Part of a small language model's weights.
Architecture: RMSNorm before each block, rotary positions, no biases in attention or MLP, untied embeddings, capped logits.
MLP neurons of a small language model. Each row is named by its layer, matrix (up: input weights; down: output weights) and neuron, and shows model dimensions 16-79. Each number is 200 + 40 x the weight over its row's rms, rounded and kept within 0 to 999.
Before each neuron's rows, "fires before" lists the tokens most often just after its 100 highest values on Wikipedia text that the model never trained on.

fires before: " |", "°", "1", "born"
L9.up356,153,255,128,230,180,117,141,189,158,238,210,183,157,164,261,195,221,185,211,173,175,245,211,184,200,181,193,174,173,221,170,222,195,191,192,187,133,140,199,200,136,203,274,163,158,203,237,179,242,151,176,79,171,186,269,182,88,182,152,195,254,196,218,158
L9.down356,200,169,225,196,256,170,217,212,255,205,193,288,191,241,232,124,218,200,172,176,292,240,181,248,224,250,170,110,122,289,186,288,174,221,225,270,246,153,244,237,226,161,212,243,218,226,162,266,187,222,187,201,212,237,159,156,187,183,274,153,192,150,181,189

fires before: "ed", "er", "ion", "ers", "s", "ing"
L14.up181,200,258,216,55,195,151,291,232,203,177,164,187,260,152,155,181,177,175,265,167,174,180,229,220,241,238,177,260,240,261,225,151,241,237,241,195,169,192,230,210,136,178,199,152,179,212,245,213,186,200,274,111,220,209,209,204,211,183,190,170,197,226,195,252
L14.down181,151,169,277,323,204,301,160,297,140,231,205,200,202,198,200,210,139,205,145,170,138,230,229,153,157,159,208,194,244,230,207,223,249,211,128,225,212,245,150,188,244,142,233,138,199,168,166,174,229,239,155,191,191,207,202,203,196,179,183,242,221,172,164,169

fires before: "1", "2", "0", "6", "3", "7"
L5.up561,282,267,201,188,182,221,234,194,250,233,230,127,203,208,232,235,203,180,177,214,203,242,155,253,243,208,201,102,158,235,232,175,223,157,213,122,225,226,199,209,183,209,198,243,247,197,141,229,236,129,168,191,139,134,178,195,199,157,235,167,222,191,219,196
L5.down561,199,180,202,185,219,191,194,160,175,129,212,152,202,206,181,216,135,219,200,159,237,184,163,207,227,128,238,237,217,219,142,200,150,178,247,147,193,134,212,266,213,212,170,230,206,175,218,210,148,167,188,311,204,195,247,149,162,177,166,241,196,155,261,242

fires before: " the", " a"
L12.up597,238,189,161,203,193,225,138,297,225,334,198,102,176,181,156,217,189,174,196,178,220,224,238,239,176,194,198,212,211,202,213,301,195,183,205,203,189,148,187,205,187,249,210,175,186,237,182,201,102,203,243,148,190,207,169,179,206,208,202,225,176,236,221,213
L12.down597,237,198,179,241,203,205,283,287,257,164,159,163,208,209,245,222,170,187,208,223,235,148,200,218,170,174,218,245,266,265,235,150,165,209,179,155,183,200,194,248,211,278,140,129,174,184,225,195,119,217,199,190,156,157,114,260,200,184,137,250,196,207,186,207

fires before: " of", "s", " to"
L12.up85,126,220,244,121,186,217,274,234,248,165,203,215,249,192,265,201,195,192,228,175,166,202,181,242,171,199,216,173,226,249,183,182,176,153,190,173,189,185,253,204,183,215,226,237,174,120,197,292,195,195,255,196,145,172,215,156,154,205,214,219,182,234,250,180
L12.down85,191,275,223,229,203,218,266,189,143,206,269,192,177,207,209,261,189,207,228,213,181,187,224,214,130,232,234,220,195,211,129,240,168,179,175,204,252,228,160,272,244,174,279,255,196,158,223,175,209,265,256,151,194,245,144,209,253,158,228,173,230,176,154,237

fires before: " the", "2", "1", "0", "5"
L10.up357,281,227,200,182,252,176,193,175,158,285,216,111,244,207,205,135,186,168,201,133,243,213,197,171,201,147,201,232,179,130,239,229,192,281,194,192,254,221,227,151,175,215,152,196,283,246,183,155,183,236,199,162,134,238,136,249,203,206,165,250,236,259,149,256
L10.down357,193,214,198,211,216,200,229,175,227,221,216,171,217,203,198,160,187,239,152,175,188,186,284,213,182,166,194,186,140,282,212,237,182,153,124,229,269,179,220,223,195,241,196,159,221,217,177,208,199,252,200,130,219,145,142,174,229,228,194,209,265,186,209,145

fires before: "9", "2", "7", "8", "0", "5"
L5.up692,240,243,171,220,114,153,243,234,206,171,218,215,249,160,260,256,172,149,238,183,234,198,267,180,257,203,208,211,246,158,198,200,256,162,156,201,169,132,241,199,197,177,234,231,267,167,167,143,151,160,202,156,98,204,140,237,255,174,223,137,194,162,227,193
L5.down692,202,248,250,193,238,235,183,246,188,260,179,224,199,163,184,190,196,231,194,200,258,266,220,188,150,239,149,146,231,224,201,217,262,192,117,329,182,231,173,164,232,219,199,216,207,241,276,179,201,214,172,255,216,167,228,215,182,271,285,294,134,145,214,204

fires before: "0", "9", "-", " -", "1", "3"
L12.up866,221,187,76,185,150,170,168,201,202,207,177,170,207,179,158,203,185,205,202,135,211,214,238,195,192,217,143,265,144,268,186,214,308,202,216,166,192,227,264,162,154,221,156,127,288,210,198,146,215,247,227,228,74,200,159,227,191,188,135,113,224,208,210,218
L12.down866,228,100,252,212,232,209,201,236,225,169,224,148,236,182,191,138,273,168,204,188,188,210,163,201,235,174,181,155,185,222,212,199,182,136,117,237,235,180,255,227,217,262,169,124,222,177,222,198,203,130,252,189,172,237,209,189,180,223,254,265,130,121,162,183

fires before: "ia", "i", "ian", "í", "ies"
L12.up263,285,259,251,191,185,222,154,234,208,249,217,169,192,261,200,200,233,207,176,171,229,136,228,181,146,204,255,228,189,186,154,244,214,229,218,174,254,221,238,159,249,217,175,186,212,230,139,227,214,191,153,173,212,276,252,150,202,155,116,200,275,190,224,235
L12.down263,236,214,197,218,247,213,203,225,189,167,148,133,225,146,124,187,165,178,249,109,237,145,254,190,213,241,171,122,233,223,243,107,189,181,231,199,239,178,175,173,268,180,145,191,253,165,174,125,170,267,156,160,143,199,195,205,212,159,177,222,162,201,199,182

fires before: " the", " number", " a"
L7.up887,243,189,150,259,264,177,283,241,231,272,193,193,287,192,220,175,193,114,248,207,190,221,197,163,178,198,140,193,217,160,172,165,208,127,232,179,154,263,197,175,212,215,305,151,207,184,122,155,246,143,150,154,203,194,86,272,223,190,238,180,221,194,198,229
L7.down887,132,170,219,279,256,240,232,208,129,156,141,209,137,215,211,178,130,164,243,221,180,154,171,204,138,205,186,238,258,220,239,246,141,254,234,202,230,162,193,208,218,267,188,163,253,217,274,231,134,220,168,236,231,233,209,284,221,186,144,257,263,140,229,191

fires before: "0", "1"
L8.up241,202,279,227,200,198,259,275,197,181,234,147,248,186,190,268,183,159,216,272,142,203,210,136,203,124,199,208,217,201,247,182,235,221,201,199,85,176,205,219,183,204,231,203,299,250,200,219,241,120,153,225,211,158,192,199,229,184,150,143,201,263,184,207,204
L8.down241,203,169,215,238,240,170,162,237,165,171,194,196,146,189,263,201,229,125,174,154,234,163,190,187,163,195,243,265,233,223,201,242,254,148,132,249,210,223,183,179,199,171,109,195,161,245,189,178,189,195,170,283,196,163,188,271,177,243,206,151,196,243,204,215

fires before: " as", "ually", "ely", "en"
L14.up740,187,209,201,228,220,146,181,275,240,192,189,145,160,169,205,200,206,147,234,142,232,242,287,165,260,164,223,247,197,182,170,213,267,207,190,193,176,255,184,245,185,215,253,205,310,197,157,319,206,220,174,223,164,139,244,145,191,183,165,159,224,236,256,209
L14.down740,198,133,197,224,211,199,239,184,131,202,208,225,141,133,205,172,185,309,222,188,199,260,191,163,243,152,208,203,122,171,240,225,198,156,284,149,179,231,161,255,205,153,216,188,246,186,181,175,199,245,263,231,181,132,164,170,160,184,266,257,174,138,246,158

fires before: "6", "9", "5", "2", "4"
L10.up905,165,178,193,197,169,207,247,223,184,211,120,154,215,180,265,189,250,231,235,206,223,166,183,208,141,192,172,244,160,173,233,188,169,241,189,195,206,195,158,183,141,229,192,190,262,209,143,144,226,218,213,202,120,235,175,237,223,184,176,101,283,231,213,241
L10.down905,197,230,233,217,194,268,163,246,229,286,229,191,229,179,117,201,202,215,188,180,205,203,179,161,250,109,242,168,144,116,163,144,244,172,235,264,151,252,175,225,269,143,178,201,209,281,199,214,211,164,223,220,217,203,255,170,249,125,188,168,276,161,245,199

fires before: " |", " ", "5"
L5.up580,192,234,232,192,195,248,186,213,135,188,229,173,217,154,206,171,251,264,189,234,230,102,220,226,204,239,203,216,222,230,246,266,210,234,158,196,146,170,194,181,259,187,241,231,217,205,270,199,127,210,187,164,191,250,249,223,187,238,281,201,199,230,190,162
L5.down580,157,119,176,192,206,183,86,196,163,132,169,231,159,256,236,213,174,185,147,171,251,210,189,241,202,224,235,225,150,214,177,249,218,171,256,226,222,166,155,209,141,234,175,211,200,202,177,200,122,151,154,193,170,222,254,224,231,239,208,243,212,125,175,156

fires before: " |", " |\n", " is", " ("
L8.up294,248,231,178,131,172,188,213,160,265,210,241,249,251,152,216,187,208,162,250,176,181,235,237,261,216,224,187,198,235,222,281,222,215,248,226,221,119,210,178,177,220,179,230,215,162,194,152,172,204,173,248,146,156,216,199,200,182,254,156,217,160,173,169,223
L8.down294,201,270,176,250,250,149,202,148,221,199,198,148,196,197,123,179,161,233,189,199,262,182,274,195,243,179,192,197,176,220,212,187,223,191,150,230,209,214,158,232,208,213,227,193,206,214,197,230,159,133,141,124,124,179,224,197,208,239,139,183,209,234,219,206

fires before: "1", "2", "p", "6", "con", " "
L9.up558,168,179,276,172,237,236,230,220,182,170,149,106,182,224,163,221,218,208,162,166,122,273,181,207,138,151,214,252,257,217,234,157,194,175,217,185,257,263,266,204,171,220,161,240,240,180,152,211,149,197,167,244,159,231,94,181,193,145,171,247,152,196,267,212
L9.down558,184,187,213,207,170,232,230,152,243,153,209,261,126,181,188,248,228,197,231,140,158,190,140,251,189,175,154,285,180,223,189,252,182,127,198,182,219,262,184,246,203,200,202,213,214,263,207,214,131,225,218,231,163,93,234,202,196,198,124,176,225,186,176,182

fires before: " ", "3", "0", "5", "4", "1"
L9.up616,218,271,142,202,169,259,240,266,190,211,178,176,195,229,163,219,182,205,164,222,158,201,241,189,219,254,143,182,218,223,176,204,214,214,255,167,177,301,234,231,227,217,252,230,265,127,214,186,225,252,243,173,91,190,207,106,280,253,234,144,171,227,137,243
L9.down616,152,175,194,247,203,182,186,201,296,205,278,251,216,265,223,137,124,242,202,228,221,218,173,203,130,198,166,168,182,94,196,146,218,208,248,159,218,283,158,236,238,237,170,162,195,219,212,186,218,215,193,241,161,182,202,174,237,101,240,139,268,202,146,240

fires before: "0", "s", " century", "1", "2", "5"
L12.up325,180,313,185,170,209,193,174,176,223,177,183,199,221,218,185,202,249,192,245,219,163,193,202,200,160,171,222,149,232,280,236,172,142,160,193,195,143,249,208,211,234,178,202,319,220,203,204,250,188,215,255,210,153,203,181,202,99,124,231,235,197,236,308,198
L12.down325,153,293,264,226,216,168,223,270,227,96,270,252,122,179,208,153,236,168,225,214,241,122,175,157,241,193,176,186,268,158,241,189,156,207,253,192,203,204,219,247,259,203,247,191,247,154,197,133,177,241,174,198,180,283,146,228,185,178,269,231,171,177,199,225

fires before: " ", ",", " |"
L10.up805,191,255,247,208,177,210,212,156,187,188,141,201,221,152,225,211,175,151,240,181,197,179,189,256,158,220,223,162,204,246,250,260,246,179,262,179,214,208,190,215,252,249,180,229,222,245,162,179,164,196,152,87,110,166,236,237,189,153,260,220,178,181,185,185
L10.down805,137,193,209,237,236,180,155,204,309,232,235,248,225,246,281,193,245,255,223,243,241,234,226,237,128,216,190,170,204,238,219,264,242,110,216,212,156,133,198,202,208,182,206,201,211,229,176,166,85,194,118,161,257,203,221,182,269,230,228,220,185,251,231,202

fires before: "8", "9", "4", "7", "6", "5"
L8.up326,273,218,266,187,159,243,276,208,184,161,185,176,190,184,247,139,249,156,227,225,237,203,188,189,206,240,207,141,206,281,195,185,244,157,209,177,196,248,257,215,217,284,232,213,318,175,226,227,197,276,226,195,69,284,129,210,220,144,209,156,196,191,230,180
L8.down326,253,213,248,181,168,202,234,202,171,142,194,189,197,213,176,273,176,270,134,149,241,209,176,173,228,199,209,174,196,220,199,166,152,196,106,224,170,227,180,212,247,152,151,193,224,240,193,243,231,261,221,187,234,190,182,190,144,214,155,135,235,83,193,203

fires before: "9", "4", "5", "3", "8"
L5.up232,256,306,239,190,86,258,158,251,180,208,166,163,200,192,242,248,189,159,183,204,192,163,204,178,211,162,257,289,211,238,224,212,228,156,191,217,90,254,176,203,165,217,203,242,269,230,269,265,233,228,271,194,168,173,153,241,235,179,147,169,304,203,188,266
L5.down232,238,231,170,239,214,202,196,201,280,161,249,186,180,225,173,211,138,281,157,191,202,212,190,196,248,255,259,200,236,194,218,190,176,150,167,189,215,196,172,219,143,211,166,175,127,190,204,189,173,175,228,254,229,149,142,231,238,240,168,161,243,141,189,201

fires before: "0", "9"
L10.up5,207,254,234,197,183,246,219,225,173,180,129,191,237,207,256,157,177,208,234,134,205,206,144,247,133,141,206,246,218,229,232,261,281,254,193,124,154,170,186,227,184,254,174,198,269,188,194,180,58,170,208,207,144,140,183,220,145,145,173,142,150,214,260,164
L10.down5,177,224,277,247,205,246,138,206,162,152,191,198,216,186,241,244,201,160,171,192,213,157,197,160,215,213,172,164,217,189,214,165,194,202,250,189,268,262,94,203,177,162,123,225,222,222,186,221,221,161,165,283,251,155,158,279,178,210,205,230,250,174,133,243

fires before: " the", " his", " a", " "
L7.up297,250,234,201,252,169,92,201,210,208,170,196,159,255,175,188,182,235,195,214,186,186,190,219,207,195,233,238,239,165,264,195,233,192,196,203,159,195,157,219,230,211,200,213,269,265,232,209,167,149,268,138,187,101,241,185,236,139,134,166,158,235,169,212,250
L7.down297,223,217,157,239,268,174,262,193,238,237,197,214,248,271,214,193,204,158,285,172,233,182,197,164,231,303,273,180,176,175,198,181,192,192,170,239,260,207,195,203,196,217,201,226,232,254,213,138,157,205,211,184,227,214,186,240,205,223,182,205,212,170,230,215

fires before: " |", ";", "end", "os", "s", ":"
L14.up901,180,241,231,169,210,157,202,219,168,186,216,164,163,164,133,233,239,177,177,171,172,173,181,231,281,207,194,290,240,201,247,178,203,206,173,200,241,159,210,210,211,183,203,222,245,171,242,196,172,132,201,109,216,270,240,152,192,146,173,204,179,171,188,184
L14.down901,171,181,197,188,213,215,226,183,202,207,283,284,139,201,233,194,144,165,159,219,204,233,210,123,167,219,198,131,177,185,200,184,216,223,259,135,212,209,200,213,230,198,251,185,223,200,255,261,111,162,171,228,254,219,265,202,201,247,216,226,180,239,235,184

fires before: " |", ".", " ", " |\n", ":", "9"
L9.up749,243,186,177,68,189,220,173,253,139,236,183,138,213,133,220,227,255,225,170,216,211,196,223,205,162,234,183,221,172,138,251,209,252,256,193,181,137,174,174,231,227,215,161,214,177,204,125,196,175,244,171,230,218,205,140,225,206,222,165,243,207,236,177,235
L9.down749,151,217,178,175,225,163,119,240,121,169,190,213,149,257,179,173,189,225,180,215,224,235,230,246,190,216,164,140,199,198,271,129,258,218,170,227,210,149,143,170,174,197,189,216,223,160,172,242,238,231,196,215,229,214,187,255,274,170,207,193,252,225,222,211

fires before: "l", " the", "t", "hen", "d", "om"
L7.up841,198,298,237,174,195,243,253,280,172,216,227,158,215,205,177,238,291,172,238,168,205,173,227,157,190,191,197,217,202,281,222,162,136,242,243,186,99,280,205,179,193,243,311,176,270,173,158,158,180,219,177,209,97,270,212,163,181,155,217,219,274,213,188,206
L7.down841,177,165,168,239,203,274,266,200,211,157,170,123,235,253,292,228,129,222,259,235,222,105,242,173,141,220,197,251,196,229,229,183,244,193,182,213,239,119,153,235,201,189,155,182,162,195,205,215,200,192,193,162,211,190,156,260,241,153,159,250,191,190,233,217

fires before: "0", "6", "9", "8", "7", "2"
L9.up539,182,214,232,133,151,241,192,306,154,277,99,167,242,170,226,164,228,215,142,196,214,189,213,207,133,203,187,170,94,197,214,197,173,163,156,185,244,154,174,230,255,189,258,226,191,250,211,162,182,240,188,239,161,252,203,264,200,180,202,132,308,196,220,199
L9.down539,201,223,266,166,171,167,181,76,196,232,236,288,201,181,182,154,219,213,227,172,245,194,123,240,288,172,234,136,244,169,168,176,271,160,210,162,237,274,181,252,165,178,162,132,259,156,238,262,132,155,213,179,183,184,234,197,257,198,221,212,280,167,196,221

fires before: " |", "er", "–", "ze", "ers", "n"
L7.up115,177,174,250,178,240,169,168,291,195,160,209,147,167,114,134,113,214,157,122,176,167,138,233,253,208,211,230,253,221,190,204,188,220,261,160,168,219,139,206,233,236,178,113,165,210,221,218,202,218,258,193,206,180,131,172,179,148,185,216,207,151,195,206,245
L7.down115,160,157,138,192,245,181,223,173,232,194,142,232,273,201,200,186,136,190,171,196,247,188,213,208,230,231,201,224,214,231,225,236,191,188,205,232,179,232,191,218,203,286,172,175,186,272,221,121,187,162,219,149,246,196,131,219,242,178,171,138,206,165,171,155

fires before: "at", "an", "ace", "ant", "ann"
L5.up391,203,254,172,146,217,153,181,217,161,181,164,227,231,246,241,154,216,206,208,183,165,221,207,253,217,154,215,263,226,244,138,176,249,195,195,173,182,238,275,244,181,177,142,180,192,251,247,275,236,188,275,179,229,220,158,132,132,200,272,167,192,255,215,194
L5.down391,189,220,182,200,236,173,175,138,189,151,179,300,220,216,206,174,225,190,246,262,184,213,240,239,179,180,236,200,228,170,103,181,255,156,207,240,151,209,249,208,238,129,124,188,208,250,225,208,249,198,254,235,314,205,161,147,174,290,275,144,148,177,154,171

fires before: " |\n", "|", "|---|---|---|---", "3"
L14.up457,246,152,242,174,247,228,192,224,184,212,217,205,236,235,174,275,141,173,152,171,201,153,219,241,163,256,256,207,166,251,177,175,238,164,158,224,201,213,218,169,271,143,147,146,215,248,73,214,139,151,145,203,198,221,156,195,232,249,216,202,194,239,233,304
L14.down457,177,265,152,213,204,219,163,191,244,196,121,168,194,147,202,148,179,228,245,183,207,165,207,217,301,213,148,241,200,260,222,201,228,174,181,228,136,188,181,205,171,193,193,203,257,181,252,191,233,215,174,178,183,191,195,162,152,198,301,204,214,164,107,129

fires before: "0", "ery", "ro"
L9.up257,217,254,165,140,158,231,207,223,167,180,162,213,269,203,177,223,164,186,306,192,232,139,175,187,178,150,184,231,256,220,134,200,247,160,122,198,219,258,187,233,163,234,202,211,300,136,195,195,143,211,97,166,174,215,222,226,207,127,154,205,160,249,181,220
L9.down257,200,187,215,209,213,195,168,200,145,133,228,222,239,206,168,153,215,216,177,192,232,195,165,131,218,172,243,168,187,222,222,197,222,214,103,221,152,216,173,144,275,167,170,228,186,219,198,195,145,224,158,252,173,225,177,260,143,212,201,260,160,153,212,203

fires before: " of", " and", "\n", ","
L14.up685,180,217,231,155,209,182,253,175,136,230,179,233,282,229,225,278,220,207,184,223,152,175,247,123,150,206,288,242,241,259,200,176,159,176,277,158,189,212,205,229,118,179,287,143,170,104,228,309,206,248,231,180,141,208,201,200,155,231,222,253,169,191,161,226
L14.down685,149,185,216,225,155,231,205,246,190,126,154,152,134,164,282,304,203,154,225,158,166,250,147,183,193,161,186,183,312,246,156,274,191,167,162,167,225,174,253,264,182,160,183,218,176,177,214,209,222,324,177,156,185,156,210,241,291,205,203,178,192,138,154,207

fires before: " of", " and"
L14.up647,204,196,275,193,176,217,207,251,189,184,223,207,204,229,267,183,212,165,206,229,242,193,258,261,264,216,213,192,261,243,170,150,154,193,182,214,156,190,242,187,126,206,168,201,171,178,219,242,205,253,251,177,141,191,238,171,199,108,174,166,265,184,260,157
L14.down647,180,190,275,198,199,165,141,167,200,254,211,235,246,189,182,214,183,244,171,184,179,207,151,193,151,233,211,205,228,232,248,221,237,162,166,231,138,213,137,265,285,188,250,190,212,270,275,173,201,243,256,182,148,217,132,223,159,197,235,201,142,219,208,247

fires before: " ", "ist", " r"
L3.up913,217,245,173,227,239,311,252,211,159,268,134,181,192,192,227,150,218,267,189,127,163,281,195,192,199,171,184,93,218,178,194,199,152,146,237,149,284,166,214,218,153,223,224,194,175,191,211,149,212,230,125,134,111,191,148,199,209,200,173,155,269,182,152,197
L3.down913,200,176,156,296,254,183,187,129,273,152,172,209,180,171,145,202,242,207,234,202,156,159,213,207,121,215,235,136,115,200,165,180,242,155,267,221,219,266,157,245,196,194,233,190,147,162,152,278,187,179,188,155,185,206,201,212,190,212,209,214,226,187,202,236

fires before: "|---|---|---|---", "|", "/", "|---|---|\n"
L12.up323,176,186,209,172,175,208,271,280,244,158,169,196,267,181,179,260,135,166,152,123,175,223,201,251,152,185,254,160,163,177,195,179,244,164,102,190,225,153,198,201,212,226,248,227,217,207,180,199,212,178,187,236,186,230,119,182,251,198,190,168,156,262,256,223
L12.down323,231,125,245,206,198,243,196,181,233,250,184,211,190,253,161,151,255,216,221,243,194,236,156,225,178,166,220,213,160,190,208,195,181,191,139,209,91,170,201,180,204,245,155,284,246,221,239,174,163,234,180,270,261,191,159,240,161,264,234,182,249,135,149,207

fires before: " "
L3.up100,188,215,176,200,203,259,201,197,113,303,148,178,294,180,211,138,204,166,175,208,155,239,189,192,211,215,150,122,211,275,202,256,175,176,210,65,227,224,179,257,131,193,216,325,153,204,206,214,179,212,120,130,207,185,173,176,202,176,244,116,237,195,193,258
L3.down100,159,239,195,253,231,188,186,173,220,202,173,285,248,154,145,168,178,240,216,224,138,145,254,209,114,217,218,154,165,192,194,157,243,212,227,189,131,277,186,216,219,193,196,217,183,197,195,276,187,163,166,199,199,202,210,154,211,185,203,229,196,191,219,254

fires before: "-", "0", "2", "===", " |\n", " |"
L9.up169,240,191,183,123,226,199,198,283,195,161,245,223,194,127,235,198,162,158,216,166,229,202,242,235,167,155,180,265,221,155,227,160,261,218,174,209,196,121,212,270,252,216,171,177,202,166,217,201,203,188,159,195,139,165,155,246,161,220,130,204,156,222,191,234
L9.down169,242,164,182,286,172,119,168,140,231,249,286,199,254,217,179,151,209,230,217,150,222,234,282,251,206,243,242,154,242,230,290,195,210,219,169,194,245,157,208,179,220,255,199,197,182,224,228,263,220,192,130,196,186,201,219,183,186,177,244,231,193,170,136,137

fires before: " |", ":", "cted", "it", "V"
L7.up500,193,253,178,186,199,198,215,246,150,189,190,147,226,142,200,275,156,124,160,138,203,197,259,158,284,137,195,232,209,185,250,234,287,192,145,207,185,183,210,275,249,285,167,243,279,187,218,147,173,130,136,163,149,186,183,195,228,221,239,147,275,172,202,260
L7.down500,169,137,201,151,247,200,208,208,190,254,226,217,202,201,157,237,219,179,266,187,202,239,125,150,92,158,189,199,245,163,177,183,209,173,197,221,163,227,297,198,191,178,215,193,196,158,185,276,183,225,213,188,162,203,191,167,187,211,199,200,148,206,221,140

fires before: "1", "2", "0", "9", "8"
L9.up683,227,301,284,238,189,204,327,235,224,272,213,156,193,143,192,247,209,172,172,138,137,165,141,214,200,187,268,268,208,265,176,221,161,182,224,148,199,196,250,249,234,241,205,257,305,107,214,223,201,171,196,229,151,213,165,196,206,136,166,189,257,203,252,228
L9.down683,204,241,250,267,227,293,306,190,249,147,199,228,99,198,211,181,152,242,127,206,218,243,132,135,232,179,149,170,206,262,144,202,161,178,214,194,203,186,214,218,199,223,199,157,195,229,221,211,199,234,177,303,180,178,187,206,196,232,210,144,172,157,192,191

fires before: "1", "2", " –", "6", "3"
L5.up601,184,247,212,182,239,172,190,208,166,252,198,231,217,178,159,185,219,154,136,163,281,161,209,156,163,259,211,276,231,231,175,228,190,174,164,170,167,150,198,207,272,219,278,135,253,164,239,153,226,222,115,203,192,210,166,263,226,160,203,182,202,173,217,181
L5.down601,162,253,158,195,180,182,196,230,241,253,243,188,168,265,156,196,187,175,227,166,237,180,194,204,175,189,174,225,191,182,223,272,217,201,232,262,173,232,209,137,253,237,146,170,216,189,204,277,213,240,219,271,241,234,193,154,175,205,239,188,127,182,145,202

fires before: "1", "2", "6", "3", "8", "p"
L8.up26,198,187,227,254,224,186,295,164,244,221,135,239,194,217,199,167,190,149,132,146,124,293,147,198,185,178,217,184,195,205,259,205,187,199,229,187,256,276,243,356,240,237,192,200,284,261,219,206,173,196,187,174,170,210,171,266,134,188,181,149,199,227,182,212
L8.down26,218,222,232,119,243,236,218,110,145,140,153,195,201,221,201,258,216,211,194,146,215,172,119,226,215,106,265,237,186,139,151,165,220,170,205,169,142,190,114,243,191,241,143,213,226,204,190,138,165,245,252,213,229,180,248,217,215,238,150,157,243,141,197,244

fires before: " ", "–", " |", " a"
L12.up53,207,220,215,194,146,182,247,263,254,188,254,156,170,205,222,225,243,232,185,146,170,142,232,271,217,177,247,240,267,147,232,257,198,250,218,106,204,122,281,203,168,237,196,204,195,216,227,181,121,213,222,124,218,212,149,190,201,213,215,263,194,260,235,208
L12.down53,281,145,183,243,179,177,178,182,242,232,187,221,214,175,191,160,165,157,188,182,215,181,237,244,196,290,195,260,207,241,176,200,144,206,190,225,217,191,266,183,128,154,138,137,179,162,224,177,153,162,209,209,197,148,188,177,267,176,257,179,174,184,201,218

fires before: " |", " |\n", " "
L12.up350,205,244,124,171,181,199,157,184,154,230,239,243,271,194,234,205,153,173,222,136,206,251,239,217,247,188,249,217,185,254,188,248,137,186,201,159,246,156,176,255,182,240,146,181,251,247,161,254,247,267,154,138,164,166,205,199,205,205,185,172,175,250,210,166
L12.down350,233,159,198,241,161,195,178,107,212,171,143,198,191,194,190,84,208,233,163,166,197,149,229,238,115,152,252,224,240,179,235,234,207,183,167,276,192,165,193,235,201,145,215,224,199,218,204,242,271,173,269,161,145,138,212,213,217,239,196,231,174,220,245,202

fires before: " |", "1", "%", "ive", "ively", " |\n"
L7.up204,174,243,162,231,154,169,183,151,188,137,270,164,231,93,219,174,184,236,245,159,190,216,175,191,282,140,217,260,212,184,214,278,207,187,186,215,195,216,168,219,133,108,269,266,151,195,158,224,204,147,73,78,196,145,196,140,131,267,182,165,245,255,182,209
L7.down204,168,237,269,222,247,136,113,248,193,246,211,253,130,253,249,184,227,296,165,201,207,178,200,200,234,207,192,202,153,198,232,268,128,212,227,204,220,238,241,172,135,174,175,247,230,259,183,165,216,193,236,187,213,155,209,260,208,198,192,193,273,139,210,171

fires before: " ", " the", " addition", " March"
L12.up369,227,230,228,171,119,165,272,214,185,242,201,196,200,206,207,295,212,201,199,193,169,205,271,175,278,169,186,213,154,155,183,177,209,138,115,121,269,200,224,230,150,228,239,194,179,196,179,197,241,225,130,203,164,198,284,248,222,210,242,122,228,187,185,217
L12.down369,236,202,204,163,196,177,227,176,240,143,204,204,177,222,154,192,119,226,222,203,228,192,234,155,235,297,187,190,95,205,218,296,140,182,211,190,283,185,261,236,169,295,218,261,236,269,228,126,172,182,230,210,231,156,166,181,233,259,242,146,162,116,204,197